From a checkpoint of a small transformer trained on Wikipedia.
Architecture: RMSNorm before each block, biases on query, key and value.
MLP neurons of a small language model. Each row is named by its layer, matrix (gate and up: input weights) and neuron, and shows model dimensions 48-239. Each number is 500 + 40 x the weight over its row's rms, rounded and kept within 0 to 999. Numbers have three digits each. A neuron's up and down rows have the sign that makes its largest values positive.
After each neuron's rows, "fires in" lists the words (lower case) most often at its 100 highest values on Wikipedia text that the model never trained on; "fires after" lists the tokens most often just before its 100 highest values on Wikipedia text that the model never trained on.

L9.gate633:507500538491487525537477449552502629483470493484517538514506461464551462567472567497522472501485438557562494476529485460520530529495500484486453477438467524457521518467593508482488446495490494446468482487531526478542505535521559460508489461523463470481423481463475482509486491576539451539444480528486477535485471524486526500615460480497490477519494457495517567460460528466526553486516556526527501528488565526466531461479508415451563570457539533493475443606521485537495535537456467457570502436487500463497533456519428450489464473497501477538483467429526479485560435428442455515
L9.up633:464557501424584468540487447515442528514534484521555489464466462522546558495524463492465527521505427508480514496522492515525401481494516526502505557475537496536536516435454570506510468514508494535468544579428515494501587536500483427485547491478485463429490428537560641504494492523450531529534471465529498479560509532603575517453540606498494466541556432502530503434425565511474495524484519484525563563476460501473490520494441548466495535450520466480501453551569456562605485513498481514534520415519486485436483499480579486515476552532554518529488456531534483513489517472540479441
fires in: "first", "most", "best", "highest", "only"
fires after: " m", " the", "he", " b", "m"

L9.gate132:549533508482547539544538441479545556524509479496528505522508482518478519500535502530517556530564531400477490496520530526592455473426481590554472481499549495495526465464492524552470548518547495456469536448544591551540514494503469561546542492429572526537554539452440496430419457488511491499465471529586438564457475481577459533492547535459489461570496501495472493449472474539523449554533502452546477506469525427481577586554508521507531492533533457477501479480449541519432492511495458513473468570483499490458485518443451480533494563553474530489508563572404487561590518459541461488
L9.up132:536467532531529556538521406476589460493455492512485527552512507462491545513490485516460513562525491534435532533461423456513587463548470511522536516539480423488485493481478479488504550564503487549559558550516591435517478473545566579502526526504429473533484443496539484456523490511495518497528485429449547569472536486473428502431463498534525513496461461535533474505431526440545517545504547441428512518467454518515503460475497497555530497550528501422579611474550493511471490537500472475561448527481460546466531483508520494520557581476511497439509467488389498545571546474570478516
fires in: "born", "with", "ferencváros", "wrote"
fires after: "b", "w", " w", " b", "á", " K"

L8.gate50:486534580523483523457541498514472502458460503494405515469468461484502550473439522511508464462564522546478530443521534465492405527477464488500554572539478542450522480397496528491493449483594412536518537539557509476513414489490518482475496550467450507477459473526502486586490578521510537535502547494511469524545505452454556518476435513472507537512521449477552499448472598518509481504486529513510568512470598516520539427435483492492511571460443544466488492499519551436524534577466479543471475396485508519493492525516510481478455482549481486534522553520502431497489475526472453546
L8.up50:446526477487506546482451444555510466495498499476485466509516471517487500526517440525591439521482510515479507418474420560524488517578582527538536547477536451548480517532492575539473457515546519547539489574433484473431533576486520487546559502484515504493509479575497481505431424455533428514533475502498510492477441523556504520489473494527493486546397496573489541498536555506549452553437508488528462544481599453534493468595500491520493457458522528466471481542567471517485483543434520547493520472445507503490502543480591553513492552483511523462486496441529453402534515485553508470
fires in: "of", "royal", "highest", "first", "outstanding"
fires after: " University", "oy", "he", " the", "and"

L7.gate111:472533549518515491441407519471624472494467524501434497517514598463523551538533490529545455541496453488492547432536529502511497471497466522401463482505414492535479473499422498518444475505458529520561533554492438498489507471525523521571442528511482480491515406494582528437501470552521465531514563506526538545498533446482517498486472480487468450538461527463479519534476396513535509559439541531555459483518500448584484530522496520502535570495537467516478479497499477513540473514518534477473562512496522510525484533478525580501562499531448534575486483429494474571471490440510528438
L7.up111:532440458458545524484514528507516496505537478481550465519608528502526538506523493422472515435453491423535514458443476471505471480466524487480511463561479540426477532481492487455507485492477546520522533506489397489482490567526461456534494559496512514509479526455456500548510426519510493436489530537531512522508535531472484463516526432466481544540500519560480540504434489514601520505468445446607431445496440487570527536526498530507436487541459521520504542535521513459517471548483469558498551548480431495511510592504475414503492562470564445507540535479535446473531546487473500508
fires in: "tour", "court", "tournament", "journal", "courts", "discours"
fires after: " c", " T", " t", " C", " j", "enc"

L2.gate944:538515559509441514473506544490450434516483558504553489476497466425433558457556496435403532518556472441565495500481472425538550528533524469465536440500504579509487505509522555487501576504593451421539558514486460534528520491578440501515524498515518456517466486487516507527471472539464554543469512474506534517524498472452489464546467538459558526541495484509530473512521408546495515486459520462455442602538425455542452506530528477613517514544511568532455554452453590493485470445556458483512458506508525463457468508524437482506537532439467531504448549462532513515522512516490514467
L2.up944:576552526466457468485556564478465497597550582492556514462489470456527536465556509453521499552482454433537501476497503459565565480530523463462537479570487538480487521510507595519518560475553498477519560450509496483526535529573483499480566470543499497568525461502523464492496528512498498593470511496502519483486464473467489525519470572505569448529535471583542488493495489523458476431397540400486490566543506466559481530503534554601529512515524555519543559434481554566506518434582495504556485498460515473462552491521458473487521493477430511523417540470469541507476566520515538446
fires in: "the", "they", "there"
fires after: "\n", "."

L7.gate385:523566477549479500551510474383637487534508583601523480472557468486519534524514529491521504517499466518527460507491467519520520501466494493541553473486425462502486518484530439421466502486530498521536506602490479500528547506555527484494540502501430451507496478475554443451592567466499536490534520519518436523440525427520552489447507459458499476487473511475523445400514532408438485525450506529528448468446403534545509496484482476480480467541611549512466512504455480542455533419550571497463515504535456559486538466469490567402496505474438553498494547599534503526555521462533462481
L7.up385:584488467551603465439540451492518468536544563509512534482512487468413505506481445418530486475455450515470479518488590506504516443456471480476435489506588553503492596507473524474468514481396470534503503480505423517460513478532560458531478588523448506512493456424512505432584501488495481515519543500547480476495522544511489525537527535493480574490502543445465512494389518539517574474592455504476580448562466435493437492564557521505500474471511463552516539458465489493449484473479534467467462536431517494516430561534478511462457476517521551439519558459461552460609555501455476472
fires in: "since", "through", "from"
fires after: " th", " s", "F", "S", "f", " B"

L2.gate843:473528601519543484560472578502486453484467522528518476471546513525514515476477450491514467507516529506531522515546535445447561645450554524467534503442487521505486512549504481515541529437474480439474479483505464517476465522610473465518515420465559477549492514499490469575524550515524519491527509471445438527523508437486510464485545493498522559529497542424530444470485474449496562534496518496440525502489488498503572435519537447469532524511496502482503550381502532519552482434502541567511465523447545514481565484472535514521558538529505528545484478537560512514445512498506482484
L2.up843:474488466440484489532558464504502505458514493532553523526466555471412486506499592444485455489436453441475453465554486484528441512565430531564515474459445505447503515515510528551465534495494576492535523477518516457447522528523459472524570528498478553510459432516430483504460476494471513591528529509519481402484474521530467545488471524464492502511488469494478520555494502495443548507547568526438512553531518579498555509483450501528530572507516558509469560419476530463579472541489559466409543411445543537449525434520484517464554483526469535536472519462473451440545544520472493400
fires in: "the", "they"
fires after: ".", " and", " as"

L2.gate703:529477480499415454516483531525507533513472489439504597506573541461478518497475505481477477517526460392414456445469437519601490539495460507498495509469515519482508506508488537525574511470464494585523476457494435489467497568498492428518519491547449435495463468491515529491472462478489503489459475511466514452486454596483546462549474473499489467518533537511467555444547520511475522517473539561560498501536499441427466528599549540503480553588537450470442465569508513455500563550491515548489452509494565508477562605505595526475446519572500504525547437431425532451559419495539453469
L2.up703:571515490539550519495508551509522463452528501528511559513519504496515456519515545474490517487508465557564435503554527502555511552528525524557508486552498477517568510541451507519518475420421514510511568532518432534514414515508481373559470485476405424411489507467517539482445474495483503465553526544482492495500463600520467562514522456556469535529514531537489555501452465509470511548458463527466543491506523548539473505514469485548506423509493537561526484514516485424506484485531530450424516588454482497543521501481527543452495502488539532616418525481531502502485508440492515520
fires in: "tour", "four", "tournament", "source", "journal", "court"
fires after: " f", " t", " T", " c", "b"

L8.gate823:541517519535477475496488581528508429444469540438452499509426566524535516468493511502499497560429428505549525501513447511492468476534518499511508449555540520499623478390455532520441481517548507496504479524560566520480511469488515500542624489454442499515500454474507513508440496514502460525534418497541557597505473556458601512503547574468468421484560519496444552504464533511524499494530486459520499437510475509496499480457477474533453496510510473438500481528498505479503476456459493553511603465485468546546449515495548500496508450459473463506451517529454473510515499436564485478
L8.up823:476485512425509465469502557417492476415500521599505524582488506421543456509444525492512492525502484415517536458424557503558453480455604467499469482566515494492502491398460519431475422553499538498436536503474441485545485500416501456500464526518477601513467528514523513544458463505433529544531525559494486519460505449515562530513485487540512418424527583485441541501471526500517525530542509485510535520521481537488517468527523470510476434515436525467518464481555475557495556504500604500463434454483471499429548553516481511519434497495422403470498503487489408552511435525600487515
fires in: "them", "not", "there", "then", "often"
fires after: " the", "id", " The", "The", "t"

L7.gate977:534530514442559522458527487477516478500452505474558492410534423468522476484516478542471526508437524481512414471499560381530450460434506549516583459553515542531522554521531542525498581421557461424568561471534524508478428495510510556540480474566495434564471472530492479520500524446498542541518595463521515514508538451434468469469432527463505466515488499499507510436464529525533536449472492490434461502497418458446489489520465495527484569516536519429477513540471497469503503430557480433476442516436498493458498472565476598533505507460456496494467529520447490464450477554537495484
L7.up977:550502471443553440489551527480501417510491506462506437505555518467490544435468593498508519483445516451576532491461465380453539494486565451493561481492487531545588567536488569449487557487493505513554515466446415529513498515585501573497513541475510416495504524490546487573476521451414539590513493516465570470511557434469430515498454497436525545446504493503465525498488535499521497514517462478499465505541471480461543520528455461484579452473482470525459530493503513531494504425530471474551495475496526467510468518533468531502466548524519560507446604427502583449464510477514510424
fires in: "the", "they"
fires after: "t", ".", "\n", " \"", ":", " of"

L7.gate719:482422450567429386535432520446507437540430538484519498459468541473435522475520573468441412549489550548486507490503459500469470469488519523462469462523509471490549487491500520504469524443512480539516445568515552560481488504527499425454529506498447412552493576426528495477515492535542467571490483533515497501482465516442445553510509526480466557472528548476571457513515476561563453557518501524474522478478553524428547523552531419497470527465495549497484490492519544562484497516469461493477485504510535534426492500441523494498481413481554443527445520462472469449514559548530459473
L7.up719:460504439408572499454472523511536475503490424451501518548508537422503495427579567546507480431467498479504468489495524489479461494472562566561499513499510522414509483511476494529497466508499552504573456552520430508522597535501470544534550481571513508483512532492504532463460527408434434466442465468452493572452511484553435488523463501486485550575457509539578476466558447421455550469521439512509526501522484485512519523412467502441490504523549531503488427474467455476473517517463479550480459550488488508522597480472416520490489496416499493460485476543498542501564516509579510481
fires in: "song", "songs", "story", "songwriter", "son", "she"
fires after: " s", " st", "on", "S"

L7.gate419:552531468483481451546484515562442560466560515480535465495493462601576485487512483504536417493542528468440529488517523468549518489554569553487528592531502513565452501510560493458483528501456531564520550472525536508411530469429504489468561516502544408502528520443474529539511473507557582470519470491528498469541569534490464492441574545433449486509511497483535476437511426492512476487498519536506474474466544489492589492527426506474519462595446510491428512501537513426402482507491556552512518536416511455499523541457508476516555451503489496522442547480482497434497453526458537456
L7.up419:505575476414492527507614504552514452448458543486498469444488526548561463420443506479507499498514466477453501447557499428507438487518516501529576564531482591461398524469486478539486517514456573561479456518526548455467467511452476518452485497452506405512501460513513460460472508531534557526536530490542521538523516474423511505482565475493456526553528493527511524454561472505498511505498485491482502424462490531482545555455494509421460539564413501600482445466477575459442410483465551567428490450484547439506457496452472505426548458535476548465438489465478446517475474516489528543
fires in: "website", "women", "development", "developed", "announced", "any"
fires after: " de", " an", " w", " W", " wh", "w"

L7.gate312:465525454570508470422569427456515523495504454472418480550488550476539540519560537467494513568498507475530514479467555498428589469489504557470431471494427539558473546498492582510497517515535484540495563479549501475495503459517441496522511471573483474423515528503531537518529522445524446536538513508500555572451471616523504589517509452488472506545420451491499503509478477433495554467514488482482485533510541490505559448492467528509488526533443545498459493446511507491462481479546544498497533446510484497466464489515583549401519489571463579532503524464482408516510578462522490462
L7.up312:478453489496582472531466549418564517386486521545443501533518517544575502549491462529514459436474525528546529524416521557517466475516539465478466426517533448560563548540469470525548393468532445528481582463524464520483458451500518559509518506519558465489491483529514578470455431525529527520540562488540566475567479454447547481476503503515543454475495520486466530550509486509516533522530541546517545476477427497487489543532443540483518568489501500475483530453468517473471502500488494588496509456536473546572501533515487481479512466436509416495464464544474529455462412522468468499
fires in: "season", "career", "church", "weeks", "chorus"
fires after: " ch", " c", " Ch", " w", "C", " C"

L7.gate299:572457463447444529543521486466531501566552486527504563436503536482494478533517507454494499528581472488561478450499505453505470510548511454584514497537573539516478541465483463496493494510527463498558508532588555486517589483455562471569461565522521471394481441511449519526499545484529559467558447536594517495435540506497476473431490428537473440471516563548441530509477509537481477492476453435520505459545539502534434536475455484542461512478516484489532483446518508506452442418481519521408435569520503455538467571508490504541484410437467539541490441507491490498492508538548515501
L7.up299:512445517575524509522581486498539496589528477552479523513498522496488511527444434529475523525455492471608420485481535481546559495554450544551473498530488471497521463433504537491580536497503481441437491470466449527515504509565498464463516509590566467493526453438518507549463489501511406504550488548504575544577543500476435520516587545491455537545544469519481511488450527453416558433496448464497463467492455437405492508555614510533483455535507547518515545465409430519531500510499510527460454510507529479545501574455580548478528451472565532528523503486491438498497523452526498471
fires in: "since", "military", "until", "executive", "sold", "secretary"
fires after: " s", "x", " ex", " S", " m", "S"